Weights of a small transformer language model: MLP 832 SwiGLU.
MLP neurons of a small language model. Each row is named by its layer, matrix (gate and up: input weights; down: output weights) and neuron, and shows model dimensions 16-143. Each number is 128 + 24 x the weight over its row's rms, rounded and kept within 0 to 255. A neuron's up and down rows have the sign that makes its largest values positive.
After each neuron's rows, "fires in" lists the words (lower case) most often at its 100 highest values on Wikipedia text that the model never trained on.

L2.gate504 [116 131 129  82 129 140 113 106 119 102 129 104 140 126 133 131 102 135  87 120 101 152 113 135  91 168 149 180 163 143 108 106 131  95 129  80 126 118 144 144 117 153 173 115 164 119 131 123 138  93 122 118 138 140  96 119 146 144 129  66  96  80  83  96 131  88 128 137  91 166 148 131 186 119 116 153 145  85 112 111 109 143 113 109 178 155 131 171 152  82 122 114 123 119 109 143  82 150 120 112 163 118 160 140 100 117 156 167 123  90  99  76 146 130 181 106 151 137  93 134 121 125 156  97  74 115 153 154]
L2.up504 [110 144 146 157 181 141  98  87 131 120 135 137 124 164 103  84 117 126  91 128  94 136 111  88 144 106 174 144 165 172 137  89 118 108  78 117 160 130  89 109 138 142 125 122 147 111 127 132 106 159  96 130 126 150 117 149 157 120 110 106 118 125  83 104 147  76 128 115  97 153 176 162 114 115 140 145  85 166 123 109 125 168 141 125 138 100 140 128 127  77 140 111 132  95 136 136 115 118 123 113 142  99 124 134 161  91 114 108  98  96  91  66 142 124 131 119 119 115 147 134 138 120 109  97 118 129 136 162]
L2.down504 [ 94 132 125 134 147 140 118 103 148 107 107 124 100 167 136 114  78 166 109 128 111 141 154 116 110  88 137 147 126 132 114 121  61 124 143 109 104  93 113 165  99 185  99  70 165 117 109 120 107 114 143 148 123  83 105 131 145 135 137 132 103 135 142  87 158 103 106 107 139 117 145 150 120 111 149 137 118 157 119 106 119 121 135 117 117 160 135 139 130 109 129  82 166 128  60 123 103 143 114 135 125 118 165 150 153  59 119 147 159 101 133  97 122 101 105 130 138  85 161 109 152 146 135 106 118  94 119 101]
fires in: "war", "history", "ward", "period", "century", "methodist"

L13.gate314 [145 148 113 117  56 164 153 149 173 139 131 151 167  88 169 133  88 150 156 121 126 104 131 139 133 135 114 126 133 151 143 160 130 111 112 161 171 139 141  95 129 113 149 122 114 118  88 141 128 121 118 157  93 118 102 111 136 118 108 131 127 134 115 115 137 136  98 184 143 146  96 147 172 119 125 109 146 162 170 112 108 117  99 129 158 156 123 113  94 139 170 142 165 106 162 102 190 113 149 120 109 135 140 104 143 124 109  93 123 113 141 124 126 109 111 143 135 137 146  54 127 129 129 130 138 119 136 149]
L13.up314 [200  90 120 134  85 106 169 160 152 137 115 106 131 127 100  87 162 117 154 147 153 123 137 122 101 116 104 138 105 167  94 155  94 117 141 125 108  90 122 150 141  96 143 138 130 138 143 121 107 155 178 121 150 123 125 138 150 115 142 112 134 104 113 129 126  98 143 133 156 147  92 165 134 160 136  57 140 150 122 173 111 131 129 127 120 111 100 113 164 103 154 114 106 189 104  97 138 108 100 117  89 122 133 163 129 126 109 141 137 102  83 134  97 117  97 129 115 119 143 127 132 148 133 137 126 173 129 130]
L13.down314 [146 135 172 146 115 120 135 108 147 112 153 124  95 129  99 160 144 151  76 181 105 127 110 126 137 117 108 111 151 162 100 149  71 135 136 128 131 161 112 156 167 138 131  83 118 134 144 119 156 137 124 139 106  89 141 137 106 123 134 100 148  90 128 145 128 145 118 133 123  94 167 119 140 107  69 113 196 139 132 150  76 118 101 118 124  98 124 118 145 168 157 119 130 181 152 113 172 137 121 127 115  95 132  66 125 115 100 122 102  86 150 127 144 142 107 119 118 124 153 102 139 142 137  99 132 158 140  99]
fires in: "september", "november", "october", "february", "january", "august"

L2.gate821 [138 136 131 151 172 104 147 180 186  85 139 125 160  52 155 138 121 137 163 109 160 146 167  99 135 122 128 104 114 161  94 126 144  81 123 138 123 119 133 118 160  91 101 146 136  96 153 119 144 119 137 131 122 143  97 142 127 131 141 104 120  86 116 153 130 154 161 135 135 124 105 147 158 140 102 109 115 105 117 118 128 106 120  93 103 151  74 158  98 121 161 138 189 142 123 135 106 169 117 176 111 133 144 104 169 131 134 111 131 108 132 157 146 122 169 154 123 157 155  74 113 135 168 122 137 107 125 103]
L2.up821 [164 134 124 121 138 113 123 142 143 147 125 114 155  87 122 123 111 155 160 102 173 137 150  83 143 135 136 125 126 150 128 106 129 103 117 141 132 153 179 148 153 124 139 110 147 130 165 150 130 111 141 118 158 100  92 151 152 134 143 168 151 114  92 181 150 120 117 123 141 103 114 127 109 157 121 117 111 155 119 160 128 146 156 123  99 150  90 145 124  91 163 112 202 161 139 116 129 126 107 146  69 116 104  97 175 133 155  96  99  98 111 151 154 130 110 120 137  87 128  91  99 107 176 135 133 100 123 103]
L2.down821 [183  87 145 128 145 137 141 184 183 105 106 186 154  84 123 141  82 140 144 121 139 141 113 122 147 120 144 122 144 132 120 117 147 119 173 125 142 163 137  95 172 139 108 156 127 158 126 145 151  99 142 140 151  89 113 128 138 119 167 142 118 102 123 151 149 124 166 138 117 150 122 115 120 147  82 125 104  84  82 109 135 112  97 121  94  79 103 162  96  89 136 118 138 159 154 134 157 119  81 180  98 107  94 120 129 120 103 136 102  88 132 158 131 113 162 153 145 110 154  99 140 125 138 137 117 158 113 136]
fires in: "on", "continued", "formed", "one", "form", "forms"

L3.gate208 [151  99 146 125 120 114 144 146 128 175 125 136 137 107 139  93 159 130 180 133 115 127 142 133 110  93 117 151  99 147 139 159 137  91 132  81 124 127 153 135 156 147 163 110  92 111 148 114 126  96 143 113 131 107 108 164 118 103 137 111 121 122 119 152 147 110 149 122 115 126 124 125 123 125 119 117 150 123  98 114 137 118 125 143 175 165  87 137 169 164 144 162 131 181 137 125 158 109  93 113 136 133 137 131 146  93 132 102 136 138 154 121  88  47 101 131 147 116 145 181 197 191 119 119 143 148 100 118]
L3.up208 [134 127 140 159 142 137  98 147 138 158 131 139 130 159 141 130 185 141 104 146  95 100 129 127 166  95 142 167 107 166 127 160 116  89  95 132 137 118  99 130 118 144 139  79  88 122 124 112  94 115 145 135 117 145 121 121  86 130 116 157 143 108 112 151 147 101 149 101  50 125  87 127 113 137 126 122 116 158 167 135 105 145  54 134 144 172 130 134 199 112 142 141  97 180 130 118 128 111 131 104 138 140 161 155 118  90 120 131 123 141 134 129 103 101 114 103 161 145 109 146 111 135 151 140 149 128 109  95]
L3.down208 [133  91 173 109 142 137 134 139 132  95 117 135 108 119 161 165 109 107 102 152 134 114 127 120 138 139 101 127 111 182 135 141  92  91  90 122 165 131 114 177 128 111 169 113 122 132  94 170  99 138 130 115 112 157 126 121 107 103 121 171 108 139 135 165 142 145 188 129 133  89 112 112 105 109 169 139 103 121 151 134 150 148 117  92 163 170 145 139 122 117 168 148 128 141  83 140 178 122 107 130 103 140 120  92 105 122 122 127 140 155 103 118 122 149 117 143 158 146 145 100 122 119 127 120  97 108 122 117]
fires in: "october", "november", "popular", "professor", "january", "september"

L7.gate572 [178 145 102 114 111 116 153 120 132 122  98 125 115 127 118 113 116 120  94 128  88  95 141 120 166 123 130 129 140 105 104 103 103 128 172 116 108 131 152 166 109 146 147 138 164 121 123 114 142 173 120 122  93  92 124 145 187 139 102 135 184 138 135 136 141 182 155 146 120 144 115 140 105 166 111 139 121 134  95 103 109 137 139 125 114 148 104 145 111 159  99  99 143 119 133 114 131 108 130 108 145 138  95 138 157  93 113 113 152 101  90 141 164 138 145 139 152 158 149 114 102 161  83 147 107 117 116 151]
L7.up572 [152 103 144 161 120  89 110 146 103 109 109 102 122 160 111 121 125 174  84 126 159 151 151 160 138 134 117 130  99 109 100 106 157 141 149 124 135 122 129 128 132 125 165 186 135 118 103 115 145 120 132 150 159 133 150 146 139 202 152 143 140 155 130 122  97 150 104 147 149 129  92  93 113 142 140  91 153 143 150 176 138 137 130 163 139 152 158 145 156 149  99 143 136 101 150 134  83 142 126 139 116 147 142 144 137 136 153 106 174 132  88 123 126 180 164 121 124 159 122  95 109 152 138 146 167 152 154 145]
L7.down572 [113 152 112 116 140 101 106 140 127  70 140  82 139 142 152 105 129 159 111 163 135 135  95 129 145 107 111 112 155 134 163 162 107 114 122 142 183 191 131 109 128 119  70 125 120 141 120 113 187 111  94 147 103 121  70 156  53 111 124 118 121 139 139 105 113  99 117 132 122 122 121 132 110 144  74 163 108 131 164 116 129 127 120 115 105 130 105 143  77 102 124 136 151 148 151 140 117 131 102 167 111 142 104 125 113 113 135 132 170  97 131 166 146 140  83 161 137 107 134 165 109  96 130 147 148 157 123 115]
fires in: "after", "while", "despite", "who", "although", "though"

L7.gate811 [128  87  64 128 113 136 149 137 150 156 156 133  97 135 125 130 138 123 124  95 118  77 113 174 126 130 139 132 124 138 167 114 101 172  96  99 199 162 104 137 152 133 125 139 156 114 119 214 159 108 124 172 121 146 139 103 144 173 152 144  96 111 152 162 148 102 171 138 118  87 131 129 132 131  83 103 128 152 128 126 113 106 141 112 133 126 105 151 109 143 144 112 149 129 105 109 129 112 116 117 175 116 114 106 100 125 110 140 128 118 158 115 123 146 114 100 144 134 144 161 117 141 118 114 129 126 103 131]
L7.up811 [143  99  97  77 109  93 170 141 142 141 161 113 109 136 130 115 182 151  98 119 145 133 129 138 117 122 123 137 129 129 160  87 137 120  93 115 145 128 161  98 149 154 126 167 119 129 172 128 127 147 112 132 138 133 138 127 106 161 122 168 104 134 176 109  97 146 131 102 155 164 130 105 130 145  93 112 149  95 109 152 137 135 110 124  73 140 126 166  93 147 169 120 122 105 118 113 134 162 116 107 134 147 115 123 146 137 138 118 126 143 135 139 127 143 128 141  92 108 117 163 110 141  99 132 147 107 144 156]
L7.down811 [154 128 134  92 119  81 146  74 142 139 146 143  75 121 119 149 109 179 104 126 135 122 111 135 123 129 150 163 146 143 133 140 160 162  95 137 122  96 103  84 123 127 134 120 123  83 156 136 130 143 130  93 120 141 141 105 124 138 149 153 148 139 168 148 137 122 133 112 105 109 149  92 110 130 131 126  83 134 118  62 119 166 134  91 160 153 124 126 142  56 128 163 140  94 139 127  91 143 109 130 161 139 165 173 177 110 128 139 163 111 201 124 116 133 116 119 127 100 145 176 112 107  93 122 108 117 131  71]
fires in: "at", "real", "battalion", "of", "journal", "hospital"

L3.gate520 [167 144  92 126 141 141 128 155 138 117 134 129 149 148 172 136 109 129 101 140 111 123  86 128 131 112 140 124 113 163  96 127  84 146 133 105 148 121  97  81 142  89 169 123 122 125 137 176 128 111 179 159 134 118 131 156 102 158 153 139 116 119 135 148  90  99 131 155  94 129 172 134 199 135 125 121 112 155 157 108 110 117 120  90 116 166 138 135 114 146 128 141 140 118 143 129  89 135 135 105 128 126 130 156 129 149 115 125 112 200 132 100  94  89 120 172 106 130 117 153  94 130 114 157 157 154 113 106]
L3.up520 [ 96 149 104 138 132 135 171 173 186 149 100 144 144 144 130 163 181 141  83 139  76 100 121 163 154 139 116 106 126 167  96 137 160 130 154 109 162 164 131  88 117 108 130 150  90 154 152 164 108 111 134 133 156 117 130 141 153 166 115 149  95 141 123 100 127 117 104 140 134 114 145 122 157 154 134 130 150 190 117 130 157  85 148 108 130 138 143 153 153 154 108 175 115 112  91 128 150 139 117 126 121 154 112  97 122 163 116 145 160 142 142  95 128 128 159 133 119 165 140 105 107 118 140 140 146 139 147 115]
L3.down520 [152 139 123 113 111 103 106 133 176 136 167 101 146 138 103 154 123 102 134 118 101 125 108 141 112 156 135 133 177 121 127 162 137 121 157 179 155 172  84  93 108 114 150  97  98  77 129 113 150 155 155  76 109 141 106  74 123 111 161 109 144 125 176 129 161 145 157 119 142 150 131 159 104 132 124 149 125 133 136 136 130 104  98 132 141 140 182 131 147 113 117 155 153 157  87 137 130 129 130  98 149 160 138 132 180 151 114 142 144 168 155 127 162 111 113 137 151  93 100  89 109 150 128 128 144 135 110  98]
fires in: "his", "her", "he", "heritage"

L3.gate799 [116 126 116 137 129 106  91 139  94 112  83 138 139 110 119 146 104 131 138  98 128 150 146 127 175 176 144 115 138 114 111 128 110  94 110 121 178 136 116 129 161 127 115 156 124 102 148 114 146 108 178 149 178 136 149 151 113 179 160 107 106 163 137 170 171 115 148 147 146 132 149 104 134  99 142 136 114 135 115 130 117 140  83 122 137 129 170 120 127 128 141 142 110 146 106 143 145 128 125 108  81 153 105  88 149 148 145 163 118 153 115 143 110  97  93 141 125 166 179 119 157 153 130 154 116 137 157 159]
L3.up799 [119 134 111 135 115  94 103  93 122 103 118 138 148 137  98 153 126 145 148 103 122 114 137 115 138 139 100 142 114 172  89 129  99 112 108  99 182 157 130 136 128 158  91 109 143 143 159 132 113 106 147 120 119 137 156 143  97 133 137 130 130  99 142 126 132 138  87 139 138 144  96 129 161 155 152 123 113 102 141 134 123 149  98 112 104  87 164 101 127 143 133 159 115 141 108 188 128 152 113 139  81 149 103 145 142 128 108 125 123 171 148 124 116 119 152 111 127 142 173 108 137 122 147 140 136 140 138 149]
L3.down799 [126 109 146 125 166  73 148 153 112 109 125 129 134 196 153 147 132 164 128 104 157 146 135  94 125 130 119 130 108 159  78 141 109 115 145 166 171 158 165 153 175 129 146 165 121 115 106 101 131 141 142  93 147 102 126 134 107 148 126 161 135 135 161 106 138 120 118 122 100 164 131 117 174 181 107  93 111 122 107 142 132 120 131 137 114 125 148 108  82 142 162 112 105 133 113 126 156 112 155 111 142 156 100 168 131 131 120 142 116 166 143 141 111 119 177 139 150 139 109 129 139 148 119 161 146 140 152 174]
fires in: "played", "based", "playing", "play", "research", "information"

L10.gate801 [101 152 134 135 145 125 117 107  84 116 185  89 141 129 149 108 147 156 130 143 182 170 133 170 111 136 106 149 125 133 104 112 126 142 129 172 136 147 181 112 128 137 102 152 132 157 120  84  87 141 138 158 140 150 178 158 130 118 116  88 100 132 119 137 134 149 127 153 170 123  86  99 135  92 141 159 164 106 139 140 140  95 143 147 120  98 107 136 120 107 144  96 161 133 115  91 100  85  99 100 118 104 127 137 120 143 154 148 106 169 181 146 112 125 103 138  84 123  92 122 112 156 128 143 114 127 152 103]
L10.up801 [118  85 132 123 157 127 147 149 111 141  99  69 129 126 120  77 155 160 152 117 116 123 143 138 181 134  84  88 129 107 114 129 103 128  96 130 134 102 101 131 166 130 119 155 128 119 115 118 129 119 171 109 146 136 133 132 160 119 119  72  98 146 145  75 137 167 130  88 168 114 112 132  98 128 121 144 141 143 100 106 155 117 150 111 154 122 118 144  80 138 138 105 159 179 119  97 110 144  91 131 161 138 115 125  77 161  95 156 126  99 157 132 122 127 115 114 140 146 126 117  89 131 132 168 125 160 140 154]
L10.down801 [109 121 135 100 124 104 156 131 145 136 117 131 114  79 138 145  93 147 164 176 174 129 153 114 133 143 150 201 134 132 140  79 160  86 146 142 124 153 146 112 113 108 114 150  99 148 123 152 125 150 135 104 117  89 157  99 108 129 152  94  88  97 148 124 126 122 146 136 105 144 113 132  79 157 136 124 145 156 108 151 145  97 142 147 131 136 111 131 111 100 112 100 120 119 129  73 117 120 115 100 128 147 145 131 120 109 155  75 118 127 135 147 119 134 102  66 118  96 119 149 129 128 110 136 118 177 100 108]
fires in: "by", "the", "since", "from", "to", "early"

L10.gate353 [196 145 116 100 133 144  85 133 136 130 144 126 150 122 132 126 135 115 158 134  90 140  84 167 133 112 125 145 148  92 116 139  82 153 138 143 124 173 109 157 169 108 165 106 119 113 128 129 133 128  97 121 137 135  91 127 140 144 192 141 142 119 155 123 144 130 168 125 145  99 134 128 142 137 132 111 153 134 158 133 105 133 124 154 153  92 167 138 147 104 142  97 114 128 124 119 100 135 161 106 129 119 101 103 162 138 140 138  89 118 130 150 121 166 124 134  95 146 128 120 108 145 132 133 127 130  71 149]
L10.up353 [161 116 117 145 113 114 165 123  98 112 121 128 129 152 134 176 134  88 150 128 168 157 126 111 120 165 119  82 136 169 149 141  76 120 118 140 164  78 128 130 133 150 146 132 141 136  88 155 118 162  79 139  99 118 138 179 112 108 150 123 144 161 110 119 139 110 148 117 146 127  58 157 121 124 127 149 105 130 146 112 132 143  63 170 160 153 117 141 125 114 160 165 162 158 118 103 122  89 155 125 129 124 148 112 133 103 130 113 121 125 101 139 104 174 107 169 112  84 125 121  90 147 137 140 146 103 114 139]
L10.down353 [142  72 108 136 127 128 146 174 160 150 133 173 102 138 111 140 125 135 144 103 120 123 101 110 103 118 144 120 121 153 151 145 142 113 170 121 119 160 111 125  89 137  95 102  99 124 108 133 157 119 166 144 128 127 121 137 171 151 122 108 109 148 129 173 132 127 122 123  97 143 113 106 108 127 152 125  98 139 106  95 127 156  77 155  83 139 106 127 137 126 155 146  78 142 114 130 187 132 144 141  84 168 124 124 110 145 119  92 181  90 146  91 143  83 145 114 154 134 139 118 141 115 123 117 122 170 110 113]
fires in: "on", "once"

L4.gate643 [107 107 136 112 106 167 192 100 117 177 132 125 106 108 119 152  83 132 135 121 116 109 130 116 131 165 111 149 159 129  94 149 143 154 167 128 149 133  97 135 171 134  84 158 139 150 109 111  83 136 149 123 158  97 138  99 135 177 130  97 108 109 123  94 142 144 160 147  89 169 129  85 125 128 109  85 134 175 193 163  99 141 149 142 102  89 213 122 167 124 121 124 125 128  77  85 123 108 101 118 116 150 131 118 142 101 141 168  88 101 174 127 114 133 121 129 155 155 120 138 101 122 110 150 108 108  98 178]
L4.up643 [144 132 113 118 161 158 126 118 134  97 111 141 127 109 155 133 161 124 134 127 174 100 114 109 124 156 128 122 125 152 104 151 128 136 109 119 128 115 151 129 138 123  90 115 143 126 131 146 119  98 127 112 119 150 106 122  80 153 111 134 164 107 129 125 124 103  82 149 137  91 140 118 134 123 124 114 114 144  96 139  90 131  76 126  92 145 149 102  73 101 139 164 133 154 103 162 135 129 120 115 143 124 132 125 159 122 138 154 165 175 154 104 147 127 121  90 124 110 154  88 116 145  81 147 135 106 125 134]
L4.down643 [161 142 141 132 126 125 172 123 130 145 170 109 142 123 144 141 143 171 145 100 151 135 117 122  70 128 106 126 129 123  52 142  96 161  95 160 151 128  96 172 150 164 124 144 141 133 143 153 120 127 123 106  49 157 105 142 117 137 132 114 179 146 105 104 133  97 140 146 167  89 116 142 140 121 158 111 168 137 102 177 135 152 124 136 107 125 152 115 119  98 115 122 120 135 159 110 118 133 142 131 138 115 118 145 155 104 136 115 133 100 200 125 113 110 117 125 126  66 121 118 108 155  97 151  87 137 126 144]
fires in: "first", "used", "took", "played", "began", "play"

L3.gate577 [127 117 151 130 127 151 163 151 169 161  98 137 145 150 180 107  98 125 112 160 107 130 151  75 117 138 130 114 115 130 124 108 155  85 107 152 158 142 164 141 155 165 134 101 101 167  91 180 107 137 157 128 140  90  96 135 155 100 144 138  90 125 157 119 160 120 164 132 108 109 115 155 106 103 142 147 150 134 127 124 124 146 128 160 140 114 102 118 150 133 112 146 115 129 166 115 148  99 157  61 136 137 161  81 111 107  85 123 122 112 144 120 144 114 106 111 118 141 159 108 158 131 100 129  86 126 125 122]
L3.up577 [143 117 137 149 101 152 123 103 187 152 106 141 124 182 121 107 117 128 152 152 135 118 130 113 149 134 144 149  91 163  93 129 130  85 104 168 166 119 170 175 128 118 139 121 120 164 120 154  88 108 164 158 139  97  80 150 142  87 158 136 127 125 131 107 205 121 150 124 128 110 106 104 114 106 146 143 135 172 113 132 119 129 136 139 140 113 126 101 152 145 139 139 141 118 165 114 172  87 155 107 132 150 114 110 156 106 121  48 132 114 156 116 145 112 120 146 134  94 123  99 130 151  98 161 126 125 151  82]
L3.down577 [156 117 156 131 141  99 172 118 241 132 111  89  75 141 133 121  74 143 130 136 138 147 117 147  87 124 122 104  86 168 131  83 123  93 104 175 143 150 196 144 137 123 120  99 117 100  85 167  99 154 134 173  99  62 106 126 134 104 156 126 115 118 136 100 196 156 173 112 132 107 124 118 113 125 124 130 101 140 166 122 136 130  83 111 166 121 115  99 113 122 125  74 144 159 133 134 179 126 163 110 128 111 107 130 143 147  85  76 146 142 136 123 168 131 110 104 122 151 157 116 115 130 115 153 126 134  99  87]
fires in: "november", "october", "september", "august", "december", "february"

L11.gate749 [127 124 108 116 124  85 109 119  92 132 140 115 134 157  79 159 124 178  85 150 128 147  89 116 145 122 172 170 179 144 147 108 138 129 106 141 138 104 141 107 146 143 166 103 125 138 147  92 177 120 216 147 144 130 100 104 127 128 148 112 172 136 120 156 119 144 130 148 133 112 112 107 139 145 104 151 101 133 148 127 162 144 116 144 111 114 174  93 112 116 143 130 133 119 119 118 129 154 142 134 157 145 112 153 109 120 110 128 155 110  90 112 165 156 105 131 138 113 120 112  88 149 103 168 149 150  72  96]
L11.up749 [111  89 151 121 113 169 115 157 110 134 148 137 137 161  36 150 108 152 108 120 113 187  77 163 113 146 119 117 141 112 124 142 184 113 160 142 106 148 109 117 148 139 166 115 111 137 120 115 153  77 125 143 113 138  92  80 122 109 148 128 148 107 111 148 134 115 127 116 156 156 124 115 140 117 112 128 153 152 138 154 146 116 139 117 165 126 109 135 114 116 143 149 151 166 132 170 157 131 128 138 108  79 114 136 119 140 105 151 144  86 136 145 131 108 114 108 138 128 131 132 130 126  99 132 118 121 187 108]
L11.down749 [145 117 119  90 145 131 130 131  99 116 144  89 105 168 131 106 123 158  94 160 125 104 153 177 117 139 125 117 161 149 166 127 164 133 123 150 124 148 143 140  51  91 128 122 102 139 118  91 128 129 155 122 137 163 144 113 113 112 180  85 121 142 174 138 166 140 184 114 113 129  83 126 111  97 128 146 117 105 159 139 150 165 139 130  93 154 115 107 103 117 119 143 184 155 146 121 146 134 100 138  96 208 113 136 188 119 106 138 141 147 114 127 112 157 145  97 131 152 112 116 114 125 118 130  94 148 102  99]
fires in: "and", "s", "his", "he"

L3.gate44 [117 108  96 164 122 108 117 147 115 144 126 122 113 143 167 140 129 110 119 144 124  79 107 112 148 147 129 152 139 119  86 164 131  78 144 131 128 139 131 132 152  81 135 165  86 139 154  99 120  94 178 107 139 122 161 146 132 130 121  73 142 144 110 151 144 120 153 128  81  87 135 158 122 176  90  95 165 143 116 146 187 151 113 158 100 105 119 226  99 142 141 132 155 129 118 147 123 129 150 131 137 144 106 145 172 140 111 138 114 152 159 129 110 118 106 122  97 108 127 135 114 138 104 168 123 134 131 117]
L3.up44 [140 115 119 101 145 118 130 146 151 141 143 124 146 145 176 117 143 143 145 152 105 116 120  95 157 121 145 145 158 161 101 134 156  93 118 158 171 115 139 146 141 116 142 152  90 149 145 112 161 150 119 105 122  96  82 136 135 133 109  78 121 128 129 108 145 130 150 121  78  96 117 166  77 154 115 147 121 154 181 100 122 116 114 134  85  96 103 147 147 121  78 134 138 124 114 126 150 122  97  79 123 111 146 109 147 162 128 183 133 151 116  99  90 142 103 118 134 131 144 126 124 104 141  99  98 142 134 108]
L3.down44 [144 125 136 111 140 119 148 142 189  84 103 108 123 148 138 160 103 161 143 146 135 131  81 109 151 130 161 138 160 119  78  89  91 110 153 126 135 172 134 134 142  99 118 130  62 130  73 115 145 163  96 140 158 130 123  94 123  97 111 104 119 124 112 159 159 141 123 153  76 156 132 139 124 154 159 116 139 114 151 123  93  78 148 112 102 145 126 150 147 116 102 126 130 134 116 121 130 123  89 124 119 146 156 103 142  89 105 115 151 134 153 136 134 122 145 128 138 134  96 149 122 108 128 158 121 141 116 118]
fires in: "his", "until", "by", "after", "my"

L7.gate787 [141 124 124 115 130 162 158 112 110 137  82 128 128 124 174 118 112 112 122 170 154 141 135 130 140 128 183 109  78 108 103 117 114 143 110 168  96 142 142 117 156 128 156 134  94 126 118 104 124 132 131 124 144 120 125 139 112 134 108  86 151 127 116 116 120 111 127 141 124 163 136 115 138 107 165 122 151 124 117 141 127  87 170 171 154 145 104 153  90 145 160 113 123 119 137 115  90 110 121  96 113 148 137 107 103 111  86 135 116 125 107 130 117 130 100 172 106 140 120 126 107 133  92 160 113 121 183 147]
L7.up787 [148 142 143 134  99 149 129 119 126 120  85 102 115  96 138  99 124 162 119 177 146 113 149 102 138 148 159  93  97 149 160 132 108 163 145 157 108 110 144 142 149 115 138 138 113 137 160 120 143 132 120 159 171  96  77 129 115 137 104  88 120 138 108 140 170 100 147 190 103 115 116 149 107 102 202 152 145 173 153 135 108 128 152 102 111 138 122 149 134 123 147 149 140 107 141 109 111  80 127 115 157 125  96 126  95 125 116 115 166 164 114 166 107 111 107 127 117 105 112 145 157 109  95 164 105 116 152 142]
L7.down787 [142  72 116 144 122 137 141 144 183 149 123 173  98 116 130 103 114 148 116 134 138 113 127 140 136 128 137 163 135 141 125 127 144 122 117 160 106 134 158 164 124 136 117 115  96 117 114 126 107 162 144  97 139 111 100 110 118  96 108  84 127 114 116 103 167 142 141 125 102 105 149 116  80 140 131 170 133 116 103 168 128 134 162 135 194 129 117 151 103  97 150 121 114 113  62  98 131  80 127 109 116 125 118 125 126 117  97 122 172  98 142 164 131 173 129 127 127 127 106 109 113  97 108 130 128 122 104 123]
fires in: "after", "before", "to", "of", "following", "since"

L12.gate728 [112 111 101  87 114 112 162 112  82 151 133 136 132 118 135 128 134 131 126 126 121 128 114 144  86 192 133 142 106 148 126 131 124 130 106 163 125 157 125  98  89 116 151 127  99  86  86 156 134 161 112 139 179 155 116 129 117 108 132 116  75 104  88 170 120 126 131 124 110 104 100 174 128 135 107 144 143 161 122 143 145  97 127 149 123 137 139 172 122  91 168 142 130 146 115  95  97 105  99 156 152 152 163 123  85 106 128 136 163 164 134 145 163 107 117 117 128 103 135 110  90 158 129 158 131  70 118 158]
L12.up728 [130  98 140 124  71 143 141 145  57 158 104 124 140 106 161 106 151 122 122 170 109 122 121 144 130 182 130 112 155 149  73 143 101 141  96 149 160 165 101 117 115 128 122 141 132 125 109 102 119 108 142 125 134  95 113 107 109 120 111 143 121  99  91 155 119  96 145  94 121 107 107 147 103  98 130 137 126 155 116 130 130 139 100 192 121 103 154 143 133 144 154 139 121 116  67 120 133 174  79 129 104 130  95 145 127 144 115  92 149 174 154 161 168 119 118 109  97 124 127 103 118 125 126 131  88 130 147 121]
L12.down728 [129 140 133 118 139  94 145  93 192 145 141 125  91 138  96 102  92 133  72 136 164 159  95 126 114 154 120 142 115 146 100 121 138 134 149 130 157  92 143 114 129  98 124 133 135 149 120 100 106 131 131 108 165 193 135 140 127 153 114 113 131  95 112 131 139 120 159 114 102  97 147 156  95 130 151 145 110 134 102  71 152 101 110 142 131  96 112 124 130 125 103 160 140 169 124 149 126 149 108 158 120 140 126 124 142 127 142  73 139 111 138  75 123 151 159  85 126 136  89 158 144 147 137 129 120 121  95 117]
fires in: "in", "at", "of", "attended"

L11.gate305 [110 109 110 135  98 162 184 115 141 126 134 133 131 122 148 110 159 155 122 125 145 117 113 155 170 113 118 145 151 133 123 107  81 140 149 127 162 143 149  90 160  95 146 127 115 151 140 135  90 158 157 106 113 145 116 167 118 181 117 107 101 123 118 154 124  90 104 114 135 137 107 105 141 151 124 191 121 152 112 110 160 110  83 132 157 126  88 167 129 129 165 137 167 148  89 118 123 119 134 102 134 128 140 132 113 142 130  69 149 159 104 159 162 171  76 115  92 106 134 139 117 142 147 149 128 142 127 153]
L11.up305 [113  98 132 167 107 100 176 111 107 144 113  93 135  88 156 110 124 148 112 123 118 124 157 129 126  86 150 136 149 125 154 103 119 115 116 127 109 117 151  95 126  96 144 152  88 132 182 134 194 146 102  85 155 123 189 121 124  82 130  78 138  85 152 131  97 124 174 130 137 107 111  83 115 123 165 112  96 118  98 124 112 114 115 135  94 152 104 130 140 173  99 103 125 145 139  80 121 141 135 107 127  99 105 119 146 175 101 164 133 143 177 131 140 134 122 124 114  95 144 134 102 124 100 159  98 165 114 128]
L11.down305 [149 168 141  95  99  80 156 112 135 143 143 109  90 148  92 110 131 102 106 172 155 160 149 132 141 121 149 160 136 158 166  90  77 106 163 181  82 126 107  84  98 121 122 135 116 137 133 100 137 116 110 131 174 166 128 119 104 118 114 113 184 115 140 134 127 125 162 111 163 138 117 112  82 156 125 144 180 157 115 148 105 154 150  94 182 118  92 135 120 146 126 116 117 127 150  81  98 106 133  80 127 121 129 125 124 163 149  78 106 201 142 159 129 128 100 123 133  94  82 134  92  94 111 107 143 121 153 192]
fires in: "in", "until", "since", "of", "by", "before"